From a checkpoint of a small transformer trained on Wikipedia.
Training: a variant of Muon for these matrices, 132M tokens.
MLP neurons of a small language model. Each row is named by its layer, matrix (up: input weights; down: output weights) and neuron, and shows model dimensions 0-191. Each number is 128 + 32 x the weight over its row's rms, rounded and kept within 0 to 255. Numbers have three digits each.
Before each neuron's rows, "fires after" lists the tokens most often just before its 100 highest values on Wikipedia text that the model never trained on.

fires after: " O", "O", "I", " I", "od", " N"
L8.up235:159147114074081116114116079115140127232185136102141069053104157107157106182123102137157114177089119105156134095069142136179096143090122121157142150156122103102100108061115155086131125128078157097128116117144139130194053125149138166119128132079140171153126100123148181120109161083102112111157097129090091130117135092173183105136106147089131099171118155089152176142156156152136098125120179162160088059080109171133141176177105115124120148176148098118109155143130121184119115161099065151138119175134152134098144158163132176089142108082185130130176143121144134082125127057062188135
L8.down235:168111115138200110140150062121145114065109139146120151140124108183113161123148143128162119128088113143158117081140169096124138097090162168086185146139125187139151114098118141154180131130170117111142085157118164075102171145117141120120222106127152105166191099157103051075081117135131114089175125066143206156141091084144085074135180137128106159136145147129140158126166107071110120142082088202135148121154121170119141076136117114063130115137130112150139142202135151176072136080139149147142100122099140117124116085117155069132095193118136113124051092113119064089109162141137161098

fires after: "9", "0", "c", "8"
L9.up288:085134146161153158155133095150069145118076147136145138132116140109055112196094172136091169132107160140070082092137077066136097096167163107092102091100143111102120140116079089107214108164054110155084075160112095161072123173153174174088101125117099148120190035132140154174127088106151129112096147107098111137098189154149117123099165143117105164111168177137136168117153146131125080131127126074122111133132150122053157160126136080142094148117123161172168159101139135089177138161126099190132154139131118097096169195131098145161095105145190142119115131153139162128163149170116119097
L9.down288:120142114152110126098056114213089141149113178097148095141144118138162145168117109143111145082116125152075105161156109127112084111132084174129163096120076092087159090129117137169145108143099148107158178146151135161154144173180115175086116129099109121186034116152115136133174121171104087103082166121109160094128128096055153151137145125163137059128154155039135177135110177088146153131124134125177134175150105170067117182126121078115174151078130146074111175085146101189076144159140136161092133145153076169079148059135148160161134138129120124132157149168125083082114095110142120145

fires after: " B", " Ab", " A", " K", "b"
L11.up189:148137059121136173101113136084115186180103110132102131139137211113137138155064180102112128070100105147145113147137104138058136105097144106102162132052126117058086043128121161155143111194129120145145112088129163143149072098102136138098133147155184135134113140162086166121112095153100094140146128104156192145090143141090159191127135117140144095129125224166113139147092143113165132082104084144098075118172169090122127152131062125084175159102106133129099137153152148133119175153126141215106140133144153139129139163131090130089066152180091107081180087103172164145139169147122123126
L11.down189:120092092204131151126127117105206120160144084137136092122137134141118150157135176181112096119074153186128140125097095109142105099143111115138126090131085112122113150193136107161116119145044103120204114164195099217111087118101157106121169121141166060101146142130130126103080151217114121162104105122110146144155119137179078146104096194115143114083165119108111144143163165157108130098131171149117083159122151119112123136115175094111154121113092086090122135122149099093100123126121071129181188186119141135110132135082173027127186120175122126110107109176135107120092120156116182058

fires after: " se", " s", " S", "S", "e", " —"
L11.up236:108194141171128125130095105032152172146080085146098139090087173097118079083146121144122123066096139108103072107139140104123118105144086169172118070150124124167185094084080131075110116159128114129148123119142152139145117143156103140187128076127115136130097163146123140126045128101118126119140149137086203194141135091141108150107096168140106098099140103156114134153194158151121146147134128076148072146130059137150118136096138173126128102072192134162093151114155113173160136128143178147147094159195072129070128133136131117186142104081094113201144150213090120156135171167132136149
L11.down236:170144114111109122154135134089170106134143080093121102149114125101082117119147123124114130071186080072157168116113104126145109156137118052144106088080123101102141149110133197150110162140148122091061155144128110198124107172102108136144164145102157133149090132121116124179127198148146151110108098128154105140115143168158140134107113160170155140123119099100087066190137182130163235127156147074111100119073149121052142124130153150110074172157122116119149110104157053168113089112106186176154213122121130110079117114163083128084092162076177155096205164142134157079142118140132133123

fires after: " the", "1", "9"
L11.up113:165099138159166125120119140167129167078060161092186114108120179113093117123132141185141093140130120087101163095157071114131151136152127114073167160100156131118073136093141073093113135143182156106104130132144157133091068121168081100129142125104162160142127129153146077179165129107142062117081158156141117179069145122146113157103078100088105135146139101142078153114150080220169109132131130201154120072113115075124107134140111190141159147077163114151120148102166110111198120078144154100134105123130108124127207144084073120136058102155121137210146117076141160082099133133110178144
L11.down113:107099118154191138127177134145161180146117137184122134133183131159167176134186109175120133109174149109062142102145127144096121096104101094163162157094132060093085131111118187164158095140084085158112130100116172085193160143082147142173155164141139129112168066138204121083093122093118120159162092150109177095190077191137072079096093111163111138107113171137112078091173116085119107125105124102137102106151099086120124155105147067125125137132186097132089089138102091094127110150110105149116156093073157120145124107110133217121085132137110137127134104156130127097147191108128209149

fires after: "0", " m", " f", "2", "5"
L9.up123:146121134135114124136112112103104126094123083071134095121159150091162141050131205128109124093067153102141128119158150083100125110143148115145167154115103136102112127083101105095161123080109129133164106132072114101146136082122141163193164073101123116123184112123106165071133105119097059186139129093140125099084135072103116139114159152094126164143159123103150124099155114103174147134111147080147115115146162150158111106127131157134153131177142158094177195105085148158185147109143152153171165164146111143081204137098107109156206135215094202111167179143128084058136157188088081181
L9.down123:132172126153150113119110103139089087122137148126106097121173130129093123090111050128101147237164138134160150160090087114159108115148164140081149083142107128112101105184147181099080107135157142153166150220129120154082144137098135133101144144189106166143081079065103135152188144127123118108114096107120120200125079164139119144194151123152173094066105084145110143142144150114109098103168120094138166099115085086106195158143159079047078179134091185083139126092153084138113095089132143096147179157176132142148104175121123120110100160110135143136121071134192136176116124120118147127

fires after: " In", "9", "In", "0", "2", " in"
L9.up342:112172170102132156151094092163155175125129063216140193145111146135104154094102148093052127142100177150146160108167095097090075151112164086097168120142143114116110133143086077131179167200130149149090143088117118182117134095141036124129159177150124106135142096105109148112086097119145170102066159135108124130122143144136165082122088140129067142167148093108094116130128089174156140185072133111100075158137061120113143134134155091122163118108115134146193115136182143173095110135130070167162111123092155112115193143187080136102161160090102136120182105105150144081154143143164155102
L9.down342:147110174121136133071103143178176123095146112111127131159154115139049150131101097103160150108107140086110069161135169157109153065104144152119131129183119078060082131118142155134096094113134114175165099114137125073136144181178176080170062103114148113148162093118068105174170100119122067121189070184127140114121182108108097112135085111138151098140094139149162181199122086046148186122152175159130115167132114152130145185157146122118102131069091096116089096143167100139144122137112108137083124139207137105090179111158112169179158173109096082136157142134091126139149112129131168126

fires after: " I", " T", " B", "v", " K", " And"
L8.up72:096157123071123135138177106087128117177173136105085150142118199073138127166101131150137159105069168153114069143072145107138140114159180110158114134110105135108150097086118165132142132126127173153136079104106156160071045099142162109129131167079150146136176123136094153096182090117136148155140081146130083135054135177114171139051159135128095147130146117092138136176134117126142145088151183116117150149150124028167123099155149125121133157171085072132118115142182092100133150090101085135107074160112130110142174155139174057103125135172106123102149131171134147036170201145117143112
L8.down72:143137123149200207142145180101071146120131067136114135156117118141063139196159145144129099180115146156121153116181134071084098083183100124107147120146103134128135083137099141106134087122157096177090179138182138120150234097097124155096137150140162122120099153123112077156098149110139127109181112176133128154122167179094125094101037144152116152111107092136120114150122103097124102118112122163169114131116163121094070126080049136089124172166184160161137128107155090131135153171104169139094111109142155101144023136131156133066106136117117099150133167112156104096069086139097162138

fires after: " f", " F", "\n", " def", "al", "ly"
L5.up202:131159143105075169131045081105085128078128108139130144118151120121125113162076162077132097081125163059134090170139161144132190185099118110161124176148142158055127100089139167121128109076055198128120087115102085061207118136100128143158132149116110119155148197189164096134142140144107091104121176107113085156117104139154121143184147139115129151201136115129149101166106109075116096169087104155129111123143141158104101133140075135133156136112143166195160117176170132133127149138164096083088150096147137090177166107154080159138147172105070109135191090080132107111139121151112175122
L5.down202:103155177158109142198181126114116099110167190157114137146174123178113131123077156130133073108112097100129111138157128143139175080121092099111111121111161163171082057092138139111137080066024106171103107223049166134072091155134175133151142109109138132190117174161137112138122117158128115116168135073094099156131118179106149106137098165120133149097150071113155159113096169156168140123180126089109161181149159117116161140114086108080178075106141167175103111147149125073114098145104083118088120113140135126097091073155127140165111132099098138150145097174136175123183102122132144155

fires after: " P", " C", " G", " I", " T", " S"
L6.up174:073172159105124155126152139103118094140152144130120126131108211124160104156133138147062119095084135166081103137062135117118116131169151150151148189098138144144053122186142119146193176158192105094170182123151126140098087073133113125119095115121154131128070117177123193145137134113169158141155156144107115113098131161122157118058085102138100113181114134126103132185128143135098204105058141107122112115105127173174113140149087144102141192125108161112079143138141010087114136128095079089163111126138148125121071157170168112106173141170122113153064130101135184146099117094108103164
L6.down174:160083183130150101130135123116152120135152146134125158121139062142149167114147150039112151144157142191122120104165185110104186209083103109091134107102128121167111109104117135157137123168155104157118129103110100105166152146083179072077230131110113152171087077105097167169136138188115148152117137096107119124106107114119075077203091148101142102127084148100160143103110096173086158142197113130133184149166102119155125207134160133160093122057109107109129126079108149065087176095152136107127100154141124144142144124108121158135112116167122122132099086043112141116117139144198134082

fires after: "0", "4", "3", "2"
L11.up273:075123124082123102087126064050109131168155132170148111133162111140143162112106155159128097107143112155102096124143121110144120117058101116127109119096110123059130149074105086088097092163156143122130108118130091125170133167122119155190153145163168126131164139073092163130081139089139112130120149127074108131114104135141127113102082156048120164119179142086162125171134058091160077145174189072129149203115124146136096138147076201172151118118107165199131166168145155129133126098089220151157177180107158129105121118123149102078051149171159163131144141109101119168076143146154109136
L11.down273:084117135185106170100143102137081138144103148091146179163124141082109149213052181140116128107123081110084143098107102081170135118126155171163104100103074068175131130106163100081131149137171123131115132127052095156114110163149155121153084093167055134128140120140188134160160084104145150135156121145138148127215133174107071135134127113154150087179117149141149185128166115132086136144093094067167153149149107154128151140144136100157078120090192129090145118096109149131165167124103136109147098105161207101121166087139136146198118103125106081139150133118099059091156076112166135073

fires after: " o", " d", " O", " D", "O"
L8.up521:156116101065104137135136118146092150136104120145104102044166084152135123155132059069185182119119169136142138094115135122152050092085119099118097133158094136177156181123145101122117196101198132061089102129103095144204140180131097155147128127126064164160155151122163135192133150131098167157124118151087198140117092142143115116087130136055118097160086150092110073136162091140150110127139146135121079149110188150111117186146116099138107112189130121136106086123184115139150115173123082098151090123157114156141137096184170160070168177091137096082100145069110138137115133147147161118
L8.down521:139173162153130106133142065108195129131228077099101123157069149096116108118118151125177140174105120153160124113175150144160112067136093198124115068076158128084112096129121106080110137123073126150169158141117102121118116083143193140191114121201123075173110092134164025121094110176093074146155196122135176138056073136149161124133108135132161124102115082114163142167110084128086123128146150121126119143171103121132140087169191138117169152169134094100170167165140116144123124116153108129131107147093119133119118148102108165144141132101155075139076106156157094137080113100132175092

fires after: " se", " res", " ass", " Res", " re"
L9.up55:161148112185146130104155086113112129137187065135126178166139169135086082172108170107057172123132087136163052058142100103072106140115096126158125095154081140167126139181161117087185149135106075107132171166135061149133112150161149102159154109154173152123120115119133107205142166134153115140159165192082139140071076122078158093149099171091142079145144120118147131174125060115208120129077101123133120066161092124125125108106133087131116152120145083083145149113147118155087152135154133119164119146129072165129132097127169104143100121129115091107173102167093045154176149137142151104
L9.down55:116177092112135091193128186090124125149092149119186147113133106122097108167109093101160161150113111146141152097183143182160107152128143153151098147115085109169111164185064158110141171127120091148106197131090078087107091133126125190118169129105062132154053094156161092127133126180111171089120056160125077122153089134122076181131108132129157104092119107165145108176192161142121107141169076171130123107074112050156133146125129109095143074116151151140136151163075089115118069137105134104108128145131148139224122174109124145128108089137092179120113196098143139102115146134088177125

fires after: "0", "9", "6", "3", " age", "7"
L9.up546:126092186206140149133086071075132095087082138082111160089107135129122144102148109113133114046064126068125089063157123127151130149215165130116088137107099105128115148165150097141148114150127116094099111119175091136121077145201168126111138079130113153154133141170110072130117129140112110144139184118079163156164067159101162127130066157083122117128121143144159130099117138166112125137119075096120126161145151177059120072163116120140113118168123123135152160156113076112161096197115114186102162145155089144135150096189061127177112165168142123193202130131107118112146157139147187123
L9.down546:169114079101120160078070123128124131100189076192141096100126121101167153112108122171142079115128162113107153119138179109156098075171168064124102113142147106117177105089161161150087098127101163110102108156119132161103121139095149098107141174136124137185141210154131132090106130159109092115086145102127135153117158155138071117137119163064148155104109132062190160146068112094103164128083092098142155159124092146145093095134132214156110116098148151122124136097098085109194138120142168161161105158142119183089046132140086114093186146156156126149087160084117203100183155122166132165

fires after: " a", " dis", " the", " def", " A", " cons"
L10.up251:174065108161156132164192119083115102129159138096088120164130134139127210135118132200176124148106067120155140092117178098158093118140070126142104112106135137146124112113144113165161184166092099108077086157079120149143098095099149139132146138122149128156101164116125119097127100146138132150075116094150197154091079129159121120131158187101116154117149088076110122108142144097119091121084056122198132123159137222146106148075132120129134131047107117123198174130099123141121118103073125099139115095108125139160130132173136108215149102096088067099174108156135187168176116093184169139
L10.down251:126144070148168092151084133109094107142080113105103098047149164138177117137181121102089133115126177174107153088082073168101123090147138097131051141082138106129169153106130149111161137116149111074148128091179137150119064157154189158119121121096116107039068152153112125176105115172102188166196110180129097106146086100103127149145138127137156157159147157100140114077108162148159155119170172113162093111127104067163163134087155146159167151153131082104113116133164175101133098159195152112121085102155131155174111163138109110170155056121136133150147162144108094074159094122158070111

fires after: " ", "-", " |", " re", " Re", " ("
L10.up112:102093093147078186078065141116141186107133111097164148108122100089168142131165158125165193116099199133125135049076163168048123096144113143140144126175061127141096114139113079147152097126088125119151159151117172081127097117136145131148154097146120149123127133118166128179100058074189169130119106095119132139111074152139120104119114076082161208165140145132191128168130138174110105125107155087134098133122149097147141079136108166110147199155156171138163116164110080098116179161146133107153154109112133198085069109115154155174130152117097147077153135139115131062160158090081119143
L10.down112:207086175072132105156167159140157135147173128108142187140183136140178123171101097116146145177090147151117123145184067095176130103095138106139110091097100073130135104074098066121125200102127048112104085144169109114122061090128110113136119132162129161182126151065191179146062189129116120119125087088126095073138151111109171118103096101149111133098113140130141069166106110138080089093138162112114125179139118144118140149114179152118141114125091169121138103115144136170098136173127099192184188079159174097108117111078148150117103128151122118178159120091186117156085152131133143140

fires after: " pro", " r", " Te", " T", " A", " Pro"
L2.up351:117146072162121129120114138143114130145135163038117157166128149109138064095120083140130102142180138118183083092095124156179132150090094083163126139104115119103136148121122150112068125074125083172126139178136103125079104080186097123125099112156153153172177130200147102121151153137112136124141113176174100127162147104138111115158105133086180049089137173132037118162130136053144188095098197182116176136116093134123114158120155097162170110090065138108116113141176112139128136133148129124080149172128133124073114155031147168143140159194085153129167106143165120092139118141164124105
L2.down351:121061095135114103100111189100099137135141115176126133097123163193157091110123186116110135113168136120148173121175106138156147063120104163101142090168099206110150109114137093157138141088165121125119094097151143159110160117151106131142134138154127133164149128163117121125195193123151161088125164120171047101115042137098096105131139101140113094150114165133193086138079157081099158125183191152104149095204113141110133076157081131077140133168133150039119148097127124097107166113134171184154110109104149137142122094114113163111096108117104132193113162125096099094157109127201063069

fires after: " f", " F", "1", " the", "th", "st"
L9.up105:072129173096135136087149125108096165102110074117181127103119168097105171119065126166084110094051153128128092196060163174116126131136123158073139115107084177124135097121162105059141094147085169098115111160081123043130144149157171157124128093061143111122133129115108158125102073093121140118157181158103189151085144095134147127159114191138094175175112135133163156180134137121139125119165173157194082193146108160158123125144154134142144100100166162143121089147151109151159116133146104091095095171195148121173209085130153112204107126119117116094101093105120109129123126133089123106
L9.down105:164144089109017116102177103130117117129158167155111105113113111093130138119091119111116067116140127125149129084103095100144136087111129121158157147169088100165074122146124121159137099153065138096086159182078179090118117135110098106154117192113120149146088151131132131177102191131134161176194143123049102073163089112108113106140128113141172165080105139168082103124133116169142146172142119165108136126061111067196078149140130086095161160094087174105124141213152158101183119125130160110154149156111179145144089118163157138153166082131106136101119047131173140134146159159187129132

fires after: " t", " c", " C", " a", "C"
L9.up416:160178106129086138050147053081098139097140117191121145089106170124140167106201184148072076182086150101127117130089180128119084106120121125099102132106139131117105102141144088177075123179108090116117110164160096163164156121157143127128159138125114136116117118119154128135115082164070161145104158117140128054115086139146172085140125088075135142059123139170150091135140122142135179132179139108153103112105214111139158053075130105107180083134131178149135144123180120163076158131130118150150147145131103211128123201128122189132068118164111150118123103134143125101153107202154118123
L9.down416:173122106131122083064120098140110164115080164105133170091084171136094100078114117160111174156105076131147086108177159164148117217135127116067186110126133127124139155134140090045064092138124099162135120095155158124148090137119116129108175130064100122156055145108109183167115093108150185154131121103083120048153129134134150085134174141156150116123154148120172096070080203100139132170178105142197159137110174177151145083112127122153151103158149118128169117110140169147075112143099140142138095102159134173163122094070126177146141115148162140105167094099116159092126107117082088170

fires after: " f", "),", " w", ",", " F", " a"
L6.up494:181104153071120144106145099117127113088094144164156150117125129083078185145095090126077148094150175160176115050119136153098173167133114086155136143124082089120135093139061194130114189138114114086198118107084108133114130101137175167137117140133168159114101122120078143131144126105087120068084151124251109088143083149130119132153153144054147086141155134134106142146126112115179117209124121171150168128160193153176165122120091177152093162115113161175173116139119099121114114120132098107118182109079105136106136148091128116184107082133112133178169130161091171148099113154097098099
L6.down494:104133109173105138099122162072160138100108103122096131110109126147091172097154166138130127152172120111126084107115157092163194139135097106173119130054168102124131192108100138175086136084090160213207122106147076112174141117122179098108131137146138188122151154130121138101168149147121158159109154126147152130104107099094133105073124122095083090150134122123115112089112099094101082203150180129148235087111141111103095113093126104138136177153110136123112115092068153140133176208174103125152110109101128047154124129102162141156105120103158189161117130119069191154102172089095174136

fires after: " s", "S", " Sl", " l", " le"
L9.up352:163111128135122155157085218177132142114087104142106161104138114214193149133134163106042123124149140133076105131183157138088137113152142130138144072129219105132164102145121070085164061120074105111120125128155117074126167167152131157113136120156142098179086107129112168124044102112108129174140117164079146130151124150134118095104090142164130155166153085118188158183105102073100136141079071113127100121142137157150087097134126118168132117093210092115138135133124181084140152107150123120154132075080104097132137119141132141120098058151077137144169135211149118150138121166138101091
L9.down352:088089123184133135134110100138125086112115157183105165120140082120136149084194180077153184130105095110138149127136094163120134161176116108068099032101142103074159112172144141147072144108165143055142126113162158137091132090126122149130055167164073103115051175083133171153132129152147117153170137112133154092138154141161149098137162158121066145085142103195071174095161105160118203115127157158135128152084135083061142178108135071153139130142124134101120158113116117133062142142153140185162094160088119124149075146082140128137165115161096134159136145127172165111119141127077131089

fires after: " s", " S", "S", " col"
L9.up230:177112162159095125103086155144148114134098105179091116137132021128066131105177192187136135157102157123171155110191152106147085117082176073164104110124159177137147144168150123076109160149087141117126176151094105121174149135101131131073130100155112139105168061142102153135162149179147104130134149161135148138060116068117089137055133159130135118113120102173117095107110094086142136122098078139158111150144146100129058097141160067119129174117155151141110129116190092148168102129111173120162126188133160121049081088145165109109135087112123121090110210132089153171151121115157146104
L9.down230:139125118116130133122191164104113118055107101153166132169086119159156123174130071124165124058175158172121172120120172163153086174167187081115184094162123127117122119072094091134136181114142113147187122117149162128123177115063126143119162102076160053134118086057081112142128111152098120191128144124125091161159127104105132131144110118135111160159101178147169119127119168125126081126115109162165132105138113180253123183116115122167123119122094053100091109117114132067108140141166105158101155134063152099140067165134076165132133095113155106132091172130111148084130154104127118114

fires after: " the", " a", ".", ","
L8.up422:171104138154143119149107187134134152116114167120138135115127101026164213169096093166143131115143174126157143118143165116125145075153074132173111191109144150134054145105061173165120126198130148157096140141084107119132053102137148147092132141089133060128157192142110143057129066122146139142105148145140156188108129159114076126135158127127127121115150065122141117116089119202126151107109178151101119135091116135124077116100120155065153156159135129106122094107146127144138146130066072093149125165164161116144151147182068190114089094159116090140142063128114131136099177087170126083
L8.down422:158121140163133098075119163113159136157152194117142161124160190081160136156171099114169147117101154123163059127118077102116158157099112141166129136153093149201065112130104129150089138147155113130113156116103104096125078134224143133054069126147140100080086121112181149114063094117148152098128130121105128087142073173069108180129171161178137124124189085114148123135110146151160134081092136113134177136133122077145101156073130159182043146104145116128087106120112226115153121089118115161145128122118152114131168104139118103117115157121119077120208109139115107111165066084168142139

fires after: "0", "5", "7", "6", "4", "8"
L11.up413:162142128117150175144113112103147096190086105171154188134078110142164155098151180120122080141128140148153141128157155101154133118050098115082109101089127104117093166169150125096138091121179108144111114076125075098163156193138099132122134115121166060129126135125192061076101084120174109104082109140107107138143115129133156111104057191121082147171103125130159179175168090161237159115102132127118149158123109084163118089117158195144154121109151117114129168152067152120144130146090181109137163090084157115087102147171144166170123083147101098113189096165110115183120164124090118105
L11.down413:098048114090141150108091048116135141167149139126165121130063150189129161061152202063130112153093103095091179111172124118157124151114135094148140103119105133103164086130169115100104103107085098135149112131077135120169114189092137108171129099163114133208137208145165136161122172121152122148152139075169092077129147150126219140088170172114108166103119145151098155119135136178109103089140155090125107136134103119140158087068137103121141123160136106132136127168125108180129142143147150108151189172110179082102103089138116065170120183106081082074140172122112129171146089125091132133

fires after: " T", " O", " N", " G", "k", " Gl"
L8.up368:108159156076080068083078174118115099183255138108148127072101081109153135090109117153155122106113150161120132161063169141175110128095149120124101162092107115132162114114104170099152161097087105154156131132127185116151129135120158144143151110143136134133176106123185190114120147131098183204155083093066182105135122143167165092105128188144184194110129179135137166123110097149126114086140155086180024164120125120156117129104160099121123147142145093173132110096101130113119094101110133127147129159068168115130123144114133143093137096077089122075100122121138164103134109117097177150
L8.down368:120123091174111095188094100222102102139126166087127145097150118162133141165058094083166141104119136122127111053139097141171125131164100079152125098129104137140102172131131081196141116096115175151128152205135116118138040091107100123130151130186125131158178071126132099169098140122092106098124167162107170127119098071156193113119138099104096090087116125157179114115199132125120142124143162138180088146150116115144152091149150138103109159084100129072104146171111122128120154140072171159149057179107113151158094085087147182147146137104160126142068103105135169177093154171151101173

fires after: " c", " C", " n", " w", "C"
L9.up6:181143190119185125100154119159161133102144126070051140163160202096154105131111189090155143125080129118141118107052164131124099137101170166112166077096157135138135125164147119116049139120101173095134137121118207137153151114157144127115116073088152147141155143093087154095116095070117103104139107155136129071140140145139143172121145116054115125069158101154155118103142204088126092121136129144133103082182182142112098109153112154152164078119137148186143091079093143124139127129110088108100135103089158165170165189114168113144164125097122074155074174132146118049177106125116176113
L9.down6:146138083103144066176053093183073151129134159139137148104158139133139166108172073102168191134095210093094091067143186109145113139153150117156120120114124044127158150142131118176175159111074134141115110152155122107108097140095066128108055114122154105109143144101127163095112074147149151119107082113096103124125184120072116110163103146126106179150147139153142109115166151090145145139194133129127127080140176205179141118123154157100130127094108126134146130116110111161149161144096101163055123134113164197197075076121118130169169071138113163168115146115103137089067139169116095121

fires after: " A", " Ma", " s", " m", "S", "a"
L10.up116:121099101130127156097171106139135108087066037168097129123110145138173128091164175099102168130109149157073171091131135103092116106027122142179090115131133161070173124130086134135103158142157106144132146122093109133182111151080157135134129115177129173121127144157159095187084128120101124157151164160144208158113163072143097137109086122080118103093174166138153180151142091112157085168135063156187091106157162153122164173117145155073138184116115148147096112178085094148124085134111117100088098139136137158139099170113144108162124111180076118144130118153107080179166157093149108050
L10.down116:109108099070140072105154152097155169141149074089108127185085088064149109153123135143108066133171130137165163117128162106145120171139085113188142154171080137091155114161073145111100144109140172117141150112159134131116155055085115111121118123131125134114149113150125123170120162117147118179113115170106143084182112126096151101136041191130173150105105101060148175149130167132120112142117167069066100108137135207088136108100118154110119122113147127163175152127163132147136101197162150087122171151113139151155069126085156097176121218178131108061093140122116086119086083133108193153

fires after: "ed", "ten", "r", " writ", " expl", " along"
L9.up419:154181118137133128144101166204120091028141093075084128179153161145088107100158135172067175159052178117118125160150165133164108167097113130086127101143176122157145124146098160101147060129130077128121132102134118111098116124147168080166145153127165136156149105159161179172104112143129115148179090148148164128085136117110152170088167112080126097107193154148155122110154131121078113103082138130144098100056111085141091183101159140151117127113116037153142112167090146115189091082122126123116137111168129146196138114141159114162180129127094149111140104125142103138167117115078082042
L9.down419:076076125123108133117155127075177140110118141109143117111171167154123118108186129150139105174185112170105089076124059164169117091179129130171150144103104172139146117100155146118109062104131136082088123079136141139119129115108146194167056133109166169142093106116084121080091115116109128088122112069126176126142096052169166142098093104199113134119100134086106160093183085139158155181164103117112129149120105102129095105154067128101207116100092167146096148137235169140105109145176157120157159112172144119163153110099110044130145120146128138104152178119125140119141119193155121144

fires after: "9", "8", " ch", "1", "6", " "
L11.up312:111121181147116140131150107092120109153071099107175111183096084110084123148091127153175148092158174125119176119184153108125123135093144151130117177074101099159143136117110077146129122181135166130132145118144126114083113145108163094200101192127103131107185130153103131197103119091128123189114201175179149144123101189139122103115121104146157114128134069159071163168156164101126086173077073067082097052134125111093126130115139117127173053140141072182133142054139084097187062150129116119098131140175175123093155142136136114122093190140153100126131176095095159107137143119125124120
L11.down312:137114133149167146085167173149131137056108157119120150084145112160148106133186075112117109139114178064144123194074116116159153128145179151118076096146178106052143085118154122119108178128163182134109162171163171111124245060124058158146075145111066105122164109173154098127093101090168121167156138113120096125119109107159089101136167050112088126146134076181132171119122142130128125185159122098132163146143169132091164130105127151105115112140086097146119095158134138173150137120106104109119095177090091192123063117127094153099116150142129137181114121138123146115129126150149059083

fires after: "l", "le", " f", " ind", " ad", " rel"
L11.up5:142111146078109136106156097124135119065152129129147140139152089113124084155117163151104131122143133131113114148113148148158117127185142123116094169159123079160148059156182122087108097141123185152132120099110172154085087138152099113132191078157037093108219159118063157167169123092128157107126165180163096119124139128134050169119146163152211111115130164154120154114071123098149099133105120173094133136154123121153123106132131093145071181119120146126176129106124112123101102113138140222094178144151153097108163077143145149102116132101138091090085056163059118159194076155080164112
L11.down5:093071121135142123068197095116147133089175090061140154172132105163190152086119050197124061153102133129104181171100156201140142155149106090098123115139103180099082077181117154120128139147104119121147140143180151146117104205125098111133151174130151160130085114095110144115135104128161160119112138142182113143149046127092117124161128190153082159083090134139163157160148097104141156129085147100180154160089157091094150135101111185110087143088152118122114118099115149197092040098117103138158123099167123128102182106152121106106125104149123151118109095133140058161132124108167121161

fires after: " (", "-", "/", "d", "ST"
L6.up178:107171129176071155116144122090112193150122110093127149144152065118123190112150115100118183122090143053145203133150168176113167110105129132061137196126113092177150098148082136128159116087165147162140094135131148161076078120110101064115133128143076115119127163108095115132144144145066164067099110082131147098131097122131050157097093119138196081112141124145179149184156090173123108079128170137159081180110135128150132142084158172156111105175112101118117090140111129136152123116123148123114154076134141135104148145105182168091107167071113110111198211115112161091121128171155157104
L6.down178:100102131056071086149111094082148063211148139109105163105156142129141140131146131164133105145114082188075146225154122145114063152129080127124150126084137114141143175139145112158116123098121052141051162127126178100132117128143122138140199114166154132110128188119110106121084168142143086215119128126178133131105160137106144158103141134099165065169106109142151121088198094143114134140142080134113127121143126143120095156143094144192125102128114118148127152066062105130105106174121103088158181165116077149133089133081120175154094111101132095164215117177129100131142111125148172110

fires after: " f", "-", "re", " F", " ref", " ex"
L9.up413:231128101109061084065158131114078148098130134147148121167126188073128151150117114154114114101141188125127152078122184114093147120161066079143116145154142104114133097120153085137186146121130159104130106112099168138190135082126164146160135159122113093088109131054062153120136127119095108098126136111118181130102137119128135110183130089155121149139078093112119126096106198115070070119039079111140167143088162181153170159083086134153163162113114150151135182113135170119124136159164120106137130087181101159156132105149172163125120130181070102133172132144091182142118194129096160106
L9.down413:157100114104076119147157115107193088102177109129140020125176122128125119132177110134172150150157153122151116170095142069045158179126076123114136144087119155191129121154126105102121094173124168092149137133135047150116132148145103111138162063127119094131120099102139092128127110092067085179120158111176138142088142193146121165086122136124195114167139112127081099099131122156181123084068085074186099155177078144195147102107114167100144141130125151078135152152086127164101120126117159098093149127124121121161169113133138140107116156118148086152125111104207108083121199157143149175